From a checkpoint of a small transformer trained on Wikipedia: 4 heads of 64 (2 for keys and values).
MLP neurons of a small language model. Each row is named by its layer, matrix (gate and up: input weights; down: output weights) and neuron, and shows model dimensions 176-239. Each number is 128 + 32 x the weight over its row's rms, rounded and kept within 0 to 255. A neuron's up and down rows have the sign that makes its largest values positive.
After each neuron's rows, "fires before" lists the tokens most often just after its 100 highest values on Wikipedia text that the model never trained on. A number after a token or word is its count.

L5.gate270 [121 143  85 117 171 134 125 157 109  43 180 150 114 140 159 157 159 139 115 121 153 123 110  55 127 118 117 112 145 139 107 157 119  86 149 171 132 146 173 150 177 168 115 130 128 113 123 139 120 120 125 132 135 159 143 164 162 119 166 137 100 113 139 176]
L5.up270 [156  95 111 157 155  89 109 154  84  78 133 129 122 107 116 142 173 148 132 144 157 153 151  85 152 116  73 118 127 106 113 143 149 180 139 120 140 149 133 143 126 170 111 126 126 124  91 172  94  76  62 131 148 148 152 162 190 130 167 145  64  71 164 145]
L5.down270 [183 112 121 121 164 151 134 184 139  61 144 151 188 133 136 192 183 125 173 115 157 118 174 118 115 109  93 125  75 145 106 141 116 102 112 122 194 115 163 159 136 144 101 141 111 172 187 139 148 139  96 100 112 136 170  93 128 108 132 128 125 129 160 152]
fires before: "\n" 30, "-" 27, " /" 12, " " 8

L6.gate367 [186 114 152 201 145 156 119  88 114 158 150 126 111 146 166 132 155  71 183 124 106 189 132 110 113 125 122 129 133 111 153 133 203 150  59 140 128 134 136 132 115 180 167 115 167  80  94 129 137 116 105 110 165 108 127 125 144 149 140  79 114 144  93  79]
L6.up367 [124  97 154 184  95 122 139 156 116  88 149  96 148 137 120  79 151 181 121 132 107  98 121 169 160  64 145 126 141 127  77 101 136  62 120 113  89 149 146 190 144 152 113 154 144 116 168 142 139  97 102 172 182 115  80 152 124 192 182 192 155  72  73 158]
L6.down367 [198 108 153  68 174 113 135 133 170 142 121 152  87 185 121 131 166  83 152  89  88 159 195 207 136 160 156  70 130 156 128 112 171 118 148 129 158 189  52  73 177 135 132 107 114 178 154 172 125 115 151 177 120 153 151  91 132 143  98 129  75 101 157 104]
fires before: "\n" 21, "-" 16, " |" 8, "+" 7, "==" 6

L12.gate704 [122 159 172 158  96 115 114 162 136  77  88 182 122 161 122 136  59  89 102 110 124 125 118 129 154 117 108  93 152 129 104 156  76 111 139 179 106 150 133 146 163 180 132  99 155 169 132  90 111  87  77 143 115 127 137 157 139 127  91  90 144 109 113  70]
L12.up704 [122 141 122 132 140 143 129 165 123 129 222 178  79 150 142 178 142 164 134 180  99 104 108 100 182 117  80 120 119 152 158 168 148 159 142 114 132 149 134 163 104 150  75 121 157 140 221 166 101 123 123  90 104 113 130 230 135 138 159 134 157 120 127 139]
L12.down704 [143  86 122 151 113 132 163 211 141 212 131 101 119 195 154 146  93  47  95 109 133 210 177 139  88 123 171 168 102 113 153 192 160  93 118  79 106 134 116 108  99 154  57 153 125 112 112 178 147  78 116 132 119 141 103 136 147  86 177 209 119 169  83 174]
fires before: "1" 43, "0" 35, "2" 18

L11.gate773 [138  95 127 125 106 162 106  99 111 162 199  98 137 140 149 170 130 127 161 199  96 137 123 141 149  91 139 106 130 122  91 127 150 161 144  87 199 148 160 163 179  93 253 130  87 142 120 120 118 200 130 124 124 148 130 148 138 203 162 143 134 129 152 153]
L11.up773 [121  99 134 138  89 145 131 112 109 139 148 180  90 175  95  90 133 109 172 132 123 191 142 124 118 168  80  77 124 135 141 182 102 126 171 104 102 150 105 129 152 191 172 134  89 180 164 138  85 111  98  97  74 115 136 174 124 141 119 157 123 152 156 149]
L11.down773 [119 158 118 114 144  97  93  88  71 118 105 109 131 151 131 130 129 125 179  83 141 117 163 121 160 144 156 131  71 137 107 162 109  85 158 138 169 138 119 134 135  70 133 165  97 123  82 102 136 112 127 161 182 150 145  62 172 148  75 114 189  68  79 140]
fires before: " " 63, "1" 10, "4" 4, "5" 4, "," 4

L3.gate784 [191 141 167 118 146 145 123  80  54 142 126 120  77 124 175 197 176  71  77 128 150 123  93 154 102 120 103 116 121 134  97 139 173  66 129 128 169 154 127 138 162 178  82 169 134 127 135 146  89 151 138 132 178 168 122 146 107 134 142 157  75  77 130 147]
L3.up784 [136  67 135  91 179 161 101 131  96 151 139 167 117 142 116 178 147  95 115 103 108 177 102 155 139 131 139 141  94 207 118 101 103 102 170 125 150 225 120 140 117 183  99 163  93 108 187 167  74 140 122  98 154 173 153 156 111 133 199 102 110  57  67 157]
L3.down784 [146 161 139 128 118 111  88 205  97  96 160 151  83 161 111 209 155 143  67 145 136 172 140 159 155 125 120 116 134 134 104 117 101 118 173 215 170 135 104 104 122 109 185 116 172 112 154 191 114 161 133 179 116 128 163 121 114 137 127 130 115 107 150 142]
fires before: "-" 44, "\n" 41, "|" 9

L12.gate256 [148 200 208 137 170  73  88 127 150 124 142 173 134 116  78 183 157 109 134  97  98 202  99 144 123 112 143 135  67 118 110 176  94  93 179 138 127 137 127 201 158 145 137 145 112 125 116  89 166 137  96 140 131 122 121 120 129 166 139 126 116 179 110  91]
L12.up256 [149 168 151 116 139 126 142 118  92 118 118 155  86 123 120 130 165 106 136 128  71 132 127 140 109 123  56 119 107 154 129 169 141 124 120 118 114 100 129 176 144 178 100 112 120 110 109 127 146 101 145 161  73 131 196  94 131 130 178 168 127 144 106 129]
L12.down256 [129 186 121 112 147 110 143 152 115 122 145 184 132 179  94 141 177 197 169 195 178 182  84 170 179  94 137 142 112 110  93 101 113 159 126 125 159 149 179 157 131 116 160 139 129 117  60 147 148 155 146  90 114 200 140 115  74 146 165 141 117 164 202 120]
fires before: " " 43, " July" 11, " March" 8, " November" 6, " June" 6, " September" 6

L3.gate138 [183 151  85 104 140 175 187 108  73 106 159  61 104 132 138  91  78 138 125  67 147 172 134 103 134 169 116 170 178  95  94 125 104 163 174 138 157 117 131 149  95 172 152 130 139 101  98  86 149 126 136 132 133 173  99 175  63 188 126 118 180  90  96 116]
L3.up138 [125  50 132 121  89 157  96 148  93 121 142 161 138 145 153 151 130  92 130  96  85  89 123 119 182 106 161  69 118 122 173  96 118 118  65  97 116 156  81 155  95 103 189 157  88 134 183 139  67  66 128 121 138 118 107 114 117 111 125 153  96 137 113 184]
L3.down138 [ 89 109 139  60 128 190 104 164 123 132 132 150 147 133 144  96 128  78  99 100  66 152 120  92  80 114  75  48 123 151 185 159 145 154 122 121 197 161 152 129  57 120 169 137 116 142 149 112 124 102  66 127 163 163 139 101 150 170 184 134  83 101 118 157]
fires before: "7" 17, "5" 12, "1" 12, "0" 12, "4" 11, "8" 10

L5.gate91 [ 99 113 128 131  97 181 174  94 138 102 161 111 108 106 123 115  96 122 113 220 182  99 132 121 218 121 119 153 181  74 169  62 112 137  83 176  81 160  64 139  81 131  96  76  99 118 133  77 115 115  93  82 158 126 128 144 104 159 146 177 146  76 191 165]
L5.up91 [ 95  62  91  63  97 111 105  90 139 113 137 219 113 149 148 120 115  82 151 155 104 124 116 106 161 148 134 129 136 119 113 144 135 122 160 139 109 147 128 142 146 157 107  74 139 103 110 130 173  70  99 125  86 175 100 158 167  99 109 154 122 113 137  76]
L5.down91 [142 139 178 117 124 143 102  93 146 101  90 132 118  93 140 158 151  98 139 139 158  72 183 167 117 115 130 163 137 167 133 145 111 130 127 128  54 133 162 131 109 128  82 134 132 105  92  88  87 121 130 131 126 164 143 166 126 156 126 142 116 111 114 166]
fires before: "\n" 100

L5.gate345 [129 176 145  62  71 125  93 108 139 108  81 113 119 128 125 145 157 160 165 162  93 142 116 124  63  94 120 100 153  99 145  81 104 106  84  83 170  91  93 157 146 135 154 112  96  99  98 153 154 141 138  77  78 125 116 174  96 125  53 122 117 120 150 100]
L5.up345 [131 147  64 132 117  52 140 102 132 109 153 214 137 122 148 174 147 134 159 150 147  89 156 138 114 113  95  89 139  94 126 123 134  95  90 169  96  61  70 147 186 148 118 121 161 127 168 175 112 147 136  85 196 179 191 105 109 170 122  48 179 150 131 127]
L5.down345 [172 159 109  94 119 108 138 119  79 153 133 141 134  71 112 135 160  87  77 208 189 163 105 103 101 171  33 135 132  94 136 139 111  99 101 173  99 154 174 147 114 109 172 134  97 184 121 128 136 184 127  67 179 116  70 137 142  95 103 136 162 123  96 183]
fires before: "0" 21, "1" 19, "." 9, " States" 9, "″" 6

L2.gate403 [133 190 145 109 116 107 116 155  94  76 123 148  87 149 146 130  65  64  61 123 144  80 136 118 113 117 155 108 117 145 185 172 134 179 155 116  63 149 107 198 129 137 118 155 144 110 104 179  91 135 143  82 119 108  69 150  46 106  90 135 187  88  75 149]
L2.up403 [106 108 131 125  95 109 121 150 133 111 148 138 123 131 113 136  79 132 121 150 126  88  92 155 188 126 124 121  72 120 149 139  56  98 172 128  48  50 114 146 152 171 127  99 110 118 139 183  63 136 165  96 127  88 144 106  94 134 160 134 166 173 134 140]
L2.down403 [148 217 114  96 110 116 135 150 159 125 109  86 144 172 105 132 118 113  93 134 102  76 128 124 103 127 166 151 139 121 176 168 105 109 144 153  76 163  72 130 153  75 172 135 117 122 182 147  53 132 157 116 168 108 161 128  73 125 133  80 186 101 111 149]
fires before: "2" 16, "4" 13, "3" 12, "1" 11, " as" 11, " than" 7

L12.gate728 [104 153 146 157  96 103  96 164 158 134 135 116 125  84 117 132 114  67 156 143 108 195 104 129 169 163 111 183 135 115 154 139 101 112 112 107 120 151 138 168 129 148  82  77 129 104 143 152 162 118 117 136  52 112 129 108 135  85 164 109 115  84 138  87]
L12.up728 [144 143 115 177 163 119  41 146 144 144  93 122  99 166 132  73  88 136 134 122  78  96 156 139 161 163 127 155 114 120  92 164  76 147  81 141 152 146 118 146 116 151  88  90 148 153 113 108 167  57  97 176  82 110 142 120 101 209 190 145 102 137 126 153]
L12.down728 [124  97  83 164 111 144 191 140 140 156 124 116 134 156 136 153 112 135 199 125 114 122 141 161 138 147 216 127 148 108 135  97  85 151 115  74 105 151 136 142  69 130 134  93  78 132 117 101 137  76 132  80 113 109 127  72  86 128 162 134 179 202 144 212]
fires before: "0" 42, "th" 8, "8" 7, "1" 7, "3" 7

L3.gate610 [181  87 132 133 123  67 133 163 140 116 117 147 145 177 138  95 155 101  73 147 136 134 157 138 121 141 128 153 122 152 112 127 112  55 103 128  91 173 161 127 175 191 138 127  95  63  80 185 103 137 143 132 163 147  79 135 102 147 182 178 148 107 151  93]
L3.up610 [145 124 174 149  85 139 164 147 123 179 113 177 112 151 128  95 106  92  94 170 125 115 175 127 138 114 126 134 148 118  74 166 102  69 111 111  92 147 171  99 157 178  95 144  69  84 131 158  86 182 117 170 101 149 119 144 112 140 174 173 151  62 165  96]
L3.down610 [182  97 137 151 134 151 100 197 155  80 153 132 124  96 113 143 124 110 120 167 156 114 131 170 163 146 130 135 105 159 129 140  97 143  79  79 102 205 195 115 119  56 125 127  99 111 168 142  95 130 118 180 129 168 173 141 205  98 163 122 162 100 120  99]
fires before: "\n" 56, "|" 31, "-" 8

L6.gate987 [133  86 101 154 123 172 126 116 110 102 133 132 129 122 158  63 122 155 160 186 150 172 138 151 113  95 124 161 123 141 147 165 113  99  85  97 113 141 130 123  41  89 149 152 112 110 136 172  92 115 136 157 100 109 191 119 127  52 136  79 146  92 123 137]
L6.up987 [178 150 130  98 145 112 124 104 121 145  89 138  85 141 181 212 117  97 169 144 145 135 106 167 105 131 119 121 126 114 112  87 132 139 123 155  84 143 143 132 129 122 127 127 130 192 108 107 131 150 143 172 117  47  83  82 137 108  91 101  62 119 125 126]
L6.down987 [108  95 137 124 116 117  91 103 121 159 114 100 121  88  90 100  73 150 133  82 111 120 128 175 114 168 164  57 143 123  91 111 121 169  93 122 134 217 112  69  99 122  69 119 158  85 150 129  92 124 113 165 175 114 138  94 165 183 128 122 167 164 149 121]
fires before: "==" 35, "In" 13, "===" 7, "The" 5, "He" 4, "S" 4

L5.gate527 [ 80  74 136 122  37 114 200 164 177 123 149  85 168 101 135 184 194  75 134 141 146 113 154 160 132 158  80 116 158 135 137 146  93 187 168 162 136 154 111 228 120 141 147 109 135 144 160 134 119 137 172 102 167 131 108 130 133 120 104  93 147 137 147 117]
L5.up527 [116 129 172 149  75 147 161  82 140 108 126 121  96 138  85  62 148 140  86  90 120 138 108 113 148 133 161 161 122 187 194 139 140  59 146 131 142 140 121  58  56 150 103 137 179 123 160  93 154  91 140  67 126 139  89 141 104 111 148 113 114 146 136  88]
L5.down527 [122 183 183 110  57  92 124 148 121 112  92  87 128 182 104 128 166  68 145 162 102  96  98 103  99 174  84 129  69 113 158 175 116 122 133 129 130 193 138 150 155 129 134 118 113 149 114 147 138  79 125  91 155 167 115 116 114 157 146 142 130 129 210 169]
fires before: "\n" 28, " |" 27

L6.gate467 [ 83 134 165 102 115 119  85 111 117 137 184  58  69 121 161  88 162  93  99 143  62 166  62 155  97  99 138  88  91 138 170 153 128 133 168 141 133 185  97 123 202 167 135 156 125 119  79 108 153  78 159 146  88 114  80 185 105 141 151 192 117 108 190 133]
L6.up467 [123 148 137 141 103 112 111 115 143  95 102  94 101 110 188 139 130  98 132 169  70 167  60 142 129  98 145 141  60 168 108 117  68  99 183 158 111 169 102 116 137 159 134 106  91 138  90  81 128 134 110 112 117 146 105 125 143 123 147 173 119 160 184 141]
L6.down467 [115 176 124 153 155  70 133  63 159 164  98 136 176 173 164  34 171 131 116 174 138  77 171 109 172 149 124 118  94 126 147 171  89  74 116 100 172 151 174 126 132 121  77 163 192 136 114  93 114 224 114 141 159 144  87 154 162 135 126 151 171 147 154 129]
fires before: " " 43, " |" 23, "\n" 14, "%" 7, " +" 5

L4.gate512 [136 137 171 117  99 147 135 153  75 132 111 118 132 125 148 121 182 124 136 105 127 109 145 145 176 175  71 111 150 142 102 167 145 120 177 114 103 148 104 117 173  93 190  97 136 117 107 127 123 153  79 137 176 162 104 191 150 116 185 138  99  99 142 149]
L4.up512 [109 134 173 134 139 128 125 155 130 141 174 103 150 136  77 106 171  78  95 158 151 168 141 142 155 180 127 101 113 138 140  89 127 165 154 111  55  87  65 190 192 141 135  80 110  91 132  69 122 132  90 109 109 115 187 138 178 101 168 151 128 105 167 130]
L4.down512 [121 134 171 118  91 130 122 105  92 115 119  72  74 125 153 155 130 125 127 134  87 140  99 123  59  85 113 118  98 153  68 140 113 114 155 153 150 171  78 126  51  99  53 128  66 132 103 155  45  89 161 113  88 120 132 122 128 109 136 158 221  79  97 154]
fires before: "\n" 92, " " 5

L12.gate255 [167  81 111 145 102 109 115 116 139 133 141  76 174 197 136 180 141  93 134 100 105 162 150 123 156 109 137 128 142 106 144 131 127 168 153 112 165  85 168 170 120 153 159 116 144  73  87 134 158 112 142  42 142 132 108  81 171 160 127 119 128  60 145 121]
L12.up255 [189  86 148 160 123  84 115 175 133 188 145 115 128 143 179 137 135 140 171  94  91 188 114 157 180 152 126 127 164 121 177 129 148 117 135 194 121 101 145 131 196  82 148 121  67 114 105 130 142 146  56 117 135 161 109 103  98 129 153 128 121 102 132 179]
L12.down255 [202  93 174 151 113 131 148 104 115 128 145 166 127 170 173 214 124 159 137 129  81 193 112  82 146  61 125 119 135 105 163 183 144  88 186 150 126 116 136 148 100  52 158  85 104  92  97 118 122 107  92 129  92 115 121 135  87 156 174 123 112  88 143 131]
fires before: " " 66, "s" 6, " II" 4

L3.gate249 [106  80 158 112 171 123  91 123 145  54 149 135 170 152  76 192  54 163 148 114  75 107  67 109 170 133 118  82  82 150 151 133 136  86 131 141 111 163  91 103 201 157 116  89 144 117 132 124 101 101 132 117 180 130  42 144 179 122 104 129 130 116  64 159]
L3.up249 [123  91 140 159 115 143  75 151 139  91 141 134 140  73  86 118 148 118 118 140 125 129  96  95 135  89 128 101 145 133 152  87 106 106 122 143  80 135 170 124 161 128 158 106 147 126  77 103 116  88  77  56 122 167 132 181 166 136 164 124 160  99 154 140]
L3.down249 [128 139 137 111  50 113 107 125 145 119 101 178 145 113 117 150 119  80 128 163 101 141 117 105 161 113 192 130 204 120 108 146  76 116  98 147  82 136 164 103 147  93 119 125 148 128 107 113 153 131  52  84 141 118  94 159 132 157 116 111 137 137 158 147]
fires before: "\n" 100

L5.gate693 [130 114  71 174 154 195 181 140 176 145  88  79 135 149 122 107 153  97 149 130 158  83 150 180 136  77 100 122  98 134 169 151 133  85  86 152 196 127 126  99 178 131 114 107 150 137 101 149  84 135 121 142 170 129 218 200 179 161  96 111 148 141 119 130]
L5.up693 [156 109 171 111 125 165 107 125 160 130 113  88 144 109 120 141  85  70 111 148 146 159 116  97  92 183 120 101 101 127 125  71 144 173 143 160 162 158 132 141 105 139 126 105 155 148 141 170 150 143 100  93 110 162 129 152  82 134 121 141 133 178 146 129]
L5.down693 [150  99 117 135 119 126 141 137 115 174 117  57 140 105 174 149 131 133 151 137 160 108  74  92  87 134 153 136 120  97 180 147 138 134 144 173 132 146 143 130 101 181  30  99 138 151 119 108 172 125 170  89 103 192 146 122 126  88 107 133 154 140 130 138]
fires before: " |" 22, "2" 19, "1" 14, "4" 5, "6" 4, " " 4

L5.gate932 [ 98  74  61 182 135 123 148 178 136 123 116 145 132 150 112  99 101 165  68 133 114  90 148 100 110  63  89 140 111 138 107 169 153 142 109 217 152 121 150 115 108 186  80 146 155 125 193 110 202  96  69  96 150 112 179 179 111 107  79 126 135 156 152 175]
L5.up932 [153 106 123 141 211 155 137 126 141 136 127 185 153 187  97 113 156 100 120  98 102 140 107 115 122 121 135 161 143 154 122 185 172 182  80 172 118 124 134 113 122 130 124  93 191 172 134 154 115  60 150 101  97 192 139 139 101 131 121  98 140 118 161 118]
L5.down932 [115 150 107 104 144 143  77 146 139 160 109 150 140 130 112 127  84 129 119 152 146  99 114 112 124 188 135 128 126 175 153 133 111 101 113 111  70 148 202 119 132 192 111 129 151  70 104 147 173 122 109  84 187 178 194 153 129  99 154 113 130 160 182 144]
fires before: "0" 39, "1" 19, "a" 7, "ed" 5, " " 4

L4.gate965 [131 163 201 135  87 169 116 176 153  83 145 187 116 161 121 198 177  84  87 140 123  92 112 122 124 147 125 108 181 137  86 165  71 149 123 152 133 187 190  82 144 127 136  85  93 159  88 156  85 154 116 145 144 133 155 203  98 144 109 135 131 149 156 134]
L4.up965 [127 132 113 125 108 155  77 174  78 121  90 186 113 110 145 159 174 100  96 100 152 118  96 116  90 134 144  99 215 135  70 142  75 162  95  96 140 148 144  62  93 125 106 151  79 106 117 164 119 113 128 166 142 140 144 189  93 137 123 102  91 175 111 122]
L4.down965 [135 140 120 123 112 150  87 163 162 157 108 157 104 142 120 163 129 122 133 135  88 133 111 143 100 161  83 157 193 122  93  80 163  91 179 135 155 147 189  65  99 124 105 141 140 117 144 203 142 125  89 171 139 114 105 185 200  63 156 135 105 113  50 143]
fires before: "\n" 98

L11.gate52 [177  52 182 167 133 156 115 149 157 117 101 168 121 155  89 122 137 156 170 132 113  40 119  96  81 130 147 125 112  47  88 112 113 128 152 172 177 110 142 147 167 138 149 135 136 124 159 140 111 119 150 117 183 174  98 124 145 177 167 135 124 147  80 141]
L11.up52 [158  99 156 125 173 167 180  71 130 138  90 127 117 156  85  94 131 136 190 126 146 113 131 139  94 205 116 141 169 118 158 153 129 116 192 141 168 126  82 131 138 122 106 142 154 160 173 173 140 107 150  98 137 130 113 159 130 135 143 106 148 154 189 171]
L11.down52 [109 111  94 111 165  65  89 155 157 107 145 148 209 125  93 180 155  87 137 128 159 168 161 167 118 149 130 151 151 138 166 156 188  94 125  54 167  88 132 122  84 135  65 144 148 112 144 127 123 167 111 188 147 142 111 126  79  90 141 137 117  94 120  35]
fires before: " |" 81, " " 4

L12.gate557 [117  83 114  84 116  70 131 113 155 128 122 195 188 141 107 130 151 102 131 134  78 169 172 114  99 112 205 122 157 150 146 138  90 161 145 113 165 116 132 183 173 130  89 156  72  84 119 144 179  71 118 117 177 162  94 139 174 136 114 123 130 133 168 153]
L12.up557 [164 146 168 107 162 163 145 113 100 130 144 107 115 122 109 171 125 106 122 130 109 153 125 114 138 109 116  93 151 103 144 111 143  94 244 145 118 105 146 178  99 111 183  75 148 133  71  96 134 107 132 140 173 129 112 119 105 170 204 145  98 204 119  89]
L12.down557 [173 154 104 151 113  69  74 103 163 160 124 181 132 151 153 110 165 101  77 151  99 177 128 111 197 127 198 112 152  94 210 147  86  94 112  72 131 159 173 160 178 114 105  83 119 169 108 118 186  68 125 115 143 159 108 135  73 140 157  89 162 137 158 136]
fires before: " " 80

L6.gate432 [210  98 137 172 151  87 112 168 135 169 132 125 169 171 129 197 107  89 119 114 195 192 157 115 149 125 125 148 144 125 115 196 135 132 141 155 110 108  93 110 191 109 105  96 176 192 146  93  92  75 141 116  85 126 167 174 158 147 169 110  84 144  97 124]
L6.up432 [120 149 133 153  89 105 135 156 148 101 175 132 132 126 105 153 185 127 109 179 108 103 123  75 128 179  81 142  83 106 127 122 103 156 180 117  81 185 118 183 142 156  82 202  84 132 102 105  84  69  88  90 144 156 169 149  97 146 173 132 165 128 164 138]
L6.down432 [116 141 126 180 133 174 130  91 137 126 158  95  90 125 112 128  46 123 109 254 116 127 159 118 170 118 104 128  88 133 130  79 115 156  96 117 128  77  88 143 127 119 103 174 117 116  96 165 153 115 137 130 143 112 108 115 121  74 124 119 173 142 140 115]
fires before: "0" 25, "3" 16, "1" 15, "4" 11, "5" 8, "8" 7

L11.gate568 [ 84 105 128 195 122 160 182 159  88 170 109  88 129 137 153 112 127 188 154 191 108  64 122 124 122 166  75 130  77  97 112 144 100 120 156 106  72 165 115 153 125 103 121 144 130 145 147 149 146 161 134 160 112 130  29 150 134 144 122  51 112 120 137  89]
L11.up568 [122 129 186 116 102 191 150  94 176 198 104 135 119 177 116 103 155 162 178 108 140  90 199 165  97 140 138 102  87 124 201 165 137 112 128 126  91 111 111 159 181 101 112 122 175 132 147 125 103 190 126 126 135 160 115 129  83  75 132  70  92 138 165 108]
L11.down568 [146 151 131 129 157 160 113 128 203 136 148 145  95 175 134 130 175  81 219 120 124 205 155 128 142 110 129 122 157 123 119 172 180 169 139 126 106  59 132 162 136 118 108 152 172 100 136 140  62 133 115 108 151 153 101 102 153  91 120 138 107 107 118  88]
fires before: " |" 51, "0" 11, "." 7, ";" 6, ":" 4

L4.gate848 [110 145 131 138 135  82 166 126 157 123 112 183 116 138 109 120 137 134 131  96 139 166 144 117 160 132 125 164 107 119 100 170 144 127 105 153 104 129 152 115 105 188  12 157 162  82 129 104 182 124 146 133 140 153 142 139 101  81 106 136 118 169 134 153]
L4.up848 [177 126 178 165  92 119 147 137 132 141 120 153 135 128 102 128 130 165 141 152 116 107 135 137  89 119  47 156 135 195 100 213 161 150  97  76 112 157 106 188 133 108 131 153 108 169 120 119 111 153 115 121 136 138 131 111  96  63 112  91 173 138 123 132]
L4.down848 [164 110 218  68  80  73 129 156 163 148 133 135 145 105 111 114 169 139 166 104 126 183 181 146  95 155 150  92 100 122 167 147 195 191 148  94 138 114 103 159 118 139 124 137 141 141  79 158 150  86  88 186  88 133  70 140  72 113 204 119 158 171 113 186]
fires before: "0" 41, "1" 29, "2" 7, " to" 6

L3.gate60 [133 102 105 116 127  91 108 123 143  51 108  89 163 121 128 128  27  83 162 165  73 113 173 114  96 127 117  97 169 126 111 145 142 173 140  86 145  72 142 157 115 157 144  92 118 146  79 138 152 142 125  80  78 153 106 151  90 159 135 141 115 114 102 132]
L3.up60 [152 127 110 113 127  81 128 135 138  47 103 117 201 109 113 139 104  89 132 161 173 119  90  76 121 159  64 143 151 110 136 161  65  80 156 115  92  83  77 159 125 212  91 160  70 200 179 172 144 122 141  98 118 108 144  64 105 124 122 146 137 168 168 154]
L3.down60 [133 133 166 102  43 139 134 125 113 108 143 105 184 133 120  98 108 106  85 166 120 133 110 119 118  97  73 120 149 186 110 174 175  88 142 163 159 118 161 152  72 114 149 147  82 123 121 153  96 139  74  87 101 158 129 121 144 136  56 120 143 145 171 122]
fires before: "1" 31, "2" 26, "5" 8, "0" 7, "4" 7, "3" 5

L6.gate425 [117 165 122  88 156 155  95 146  79 158 132 202 159 115 152 118 105 177  81  68 159 117 117 146 133 106  90 199 145 125 117 105  96 128 169 219 154 126 142 110 124 140 138 107 208  82 166 144 119 115 111 102 146 149 163 123 125 167  95  84 109 176 140 156]
L6.up425 [119 129 120 125 165 127 180 125 103 192 115 171  88 127 102  88 136 119  93 106 125 127 146 102 174 134 125 111 164 111 156 173  62 229  73 136 202  96 113 168 125 130 124  93 147 178 135 145 133 139  76 125 100  63 144 119 166 133 128 153 169 124  85 118]
L6.down425 [137  93 176 139 114 117 144 148  97 149 118 160 156  88 167 167 113 134 105 115 134 131 114  91  48 151  86  91 138 120 141 112  91 123 122 176 121 118 166 201 116 155 173 150 143 151  61 175  99 147  97  80 122  89 156 157 105 158 121 161 154 144 106 199]
fires before: " " 51, "1" 8, "–" 6, " |" 6, " Dam" 4

L7.gate822 [108 110 201 121 152 112  78 110 139  70 138 122  77 143 133 197 114  39 181  86 130 126  47 164 113 132  99 202  90 130 167 167  97 149 126 138 138 135  68 146 151 165 159  95 181 128 103 123 107 109 150  69 112 107  78 152 143 143  78  93  82 151  86 138]
L7.up822 [110  66 112  99 162 137 155 146 127 123  97 141 109 101 101 131 118 124 118 145  82 163 148 145 135 134 149  71 109 114 128 145 165 204 110 125 127  92 153 161 172  56 207 132 113 171 172 114  93 146 146 107 108 156 135  90 188 159 169 123 121 148 166 142]
L7.down822 [123 122 117 102 101 111 160 186 167  90 133 151 140 107 115 126 156 109 179 130 109 156  97 163 128 137 123 105 170 116 123 150 179 115 135  95 111 133  99  83 120 177 130 151 141 127 128 181 118  70 114  91  69 114 179 180 141 116 208 149 202 122 172 194]
fires before: "\n" 53, " " 6

L3.gate61 [103  94  67 160 114  88 159  75 108 149 145 157 111 124 119 123 120 120 116 121 131 117 151  93 106 168 102 135  79 182 114 133 109 148  81 155 143 111  95  83 175 120 145 113 113  85 165  89 122 157 112  88 135 155 100 144  99 136  86  85 183 126 138 125]
L3.up61 [198 151  92 145 189  54 154 149  68 129 136 180 153 130  94 144  59 132 209 141 135 116  81  86  96 154 121 108 157 130  95 132 151 130 148 128 152 113  92 149 144  91 129 167  82 167 152 111 124 102  99 124 158 118 172 150 142 134 103 155 118 159  94 200]
L3.down61 [114 150  82 113 112 128 141 156 131  54 204 156 127 146 134 141  82  43 138 172 111 147 137 159 106 135 104 126 120 126 144 129 147 122  82 123 187 153 177 139 124  97 127 170 157 191 120 154  90 122 175 162 104 141 130  85 111 148  93 129 116 163 138 150]
fires before: "E" 21, "W" 13, "0" 13, "5" 8, " " 8

L6.gate121 [ 95  34 125  75 101 168 141  72 190  76  94 155 141 154 113 132 175 124 136 131 140 120 164 165 106 121 152 111 182 151 187  86 145 121 104 123 121 157 107  92 102 146 150 143  96 113  96 164 116 111 104  96 140 164 154 128  76 154 120  76 163 110 124 170]
L6.up121 [116  73 167 111 126 135 106 115 138  55 103 128 125 137 132 102 150 142  96 125 162 138 125  96  98 134 100 146 134 194 137 124 156 148 182 151  94 100 155 131 111 162 146  78 161 127 130 154 180 136 121  61 110 200 148 138 129 198 145  79 115 135 120  80]
L6.down121 [124  60 132  87  98 150 108 101 125 128 129 106 116 150 209 145 171  88  78 145 112 121 117 167 117 124 121 125 104 139 150  84 125 145  90  80 196 184 122 117 194  93 119 124  96 112 129 158  96 104 124 101 120 209 144  50 117 139  83 120 118 124 108 184]
fires before: "\n" 97

L5.gate585 [121 102 164 156  90 133 148 143 114  53 158 143 111 168  82 157  83  93 120 107 113 146 104 133 127 111 153  95 129 102 149 178 140 157 135 131 177 184 121 115 116 199 109 143 143 112 139  80  91 108 159 127  62 194 128 127 171 136 116  89 117 127 169 112]
L5.up585 [ 93 125 135 101  96 152 117 102 128 150 156 166 153  98  57 121 118  58 146 123  92  66  76 118 102 108 158 112 152 143 156  69  91 190 127 186 126 142 118 185 148 226 121 106 105 137 115 146 142 141 152  91 147 133  83 107  83 142 143 113  84 134 135  75]
L5.down585 [132 129 163 135 155 100 144 100 165 125 121 135 194 126 105 112 179  86 127  91 139 103 145 178 143 140 146 124 139 166 141 140 122 123 117 101 143 217  59 150 155  70 212 114 150  66 145 129 128 103 125  85 139 203 127  73 108 128 152  98 187  93 139 195]
fires before: " |" 55, "\n" 14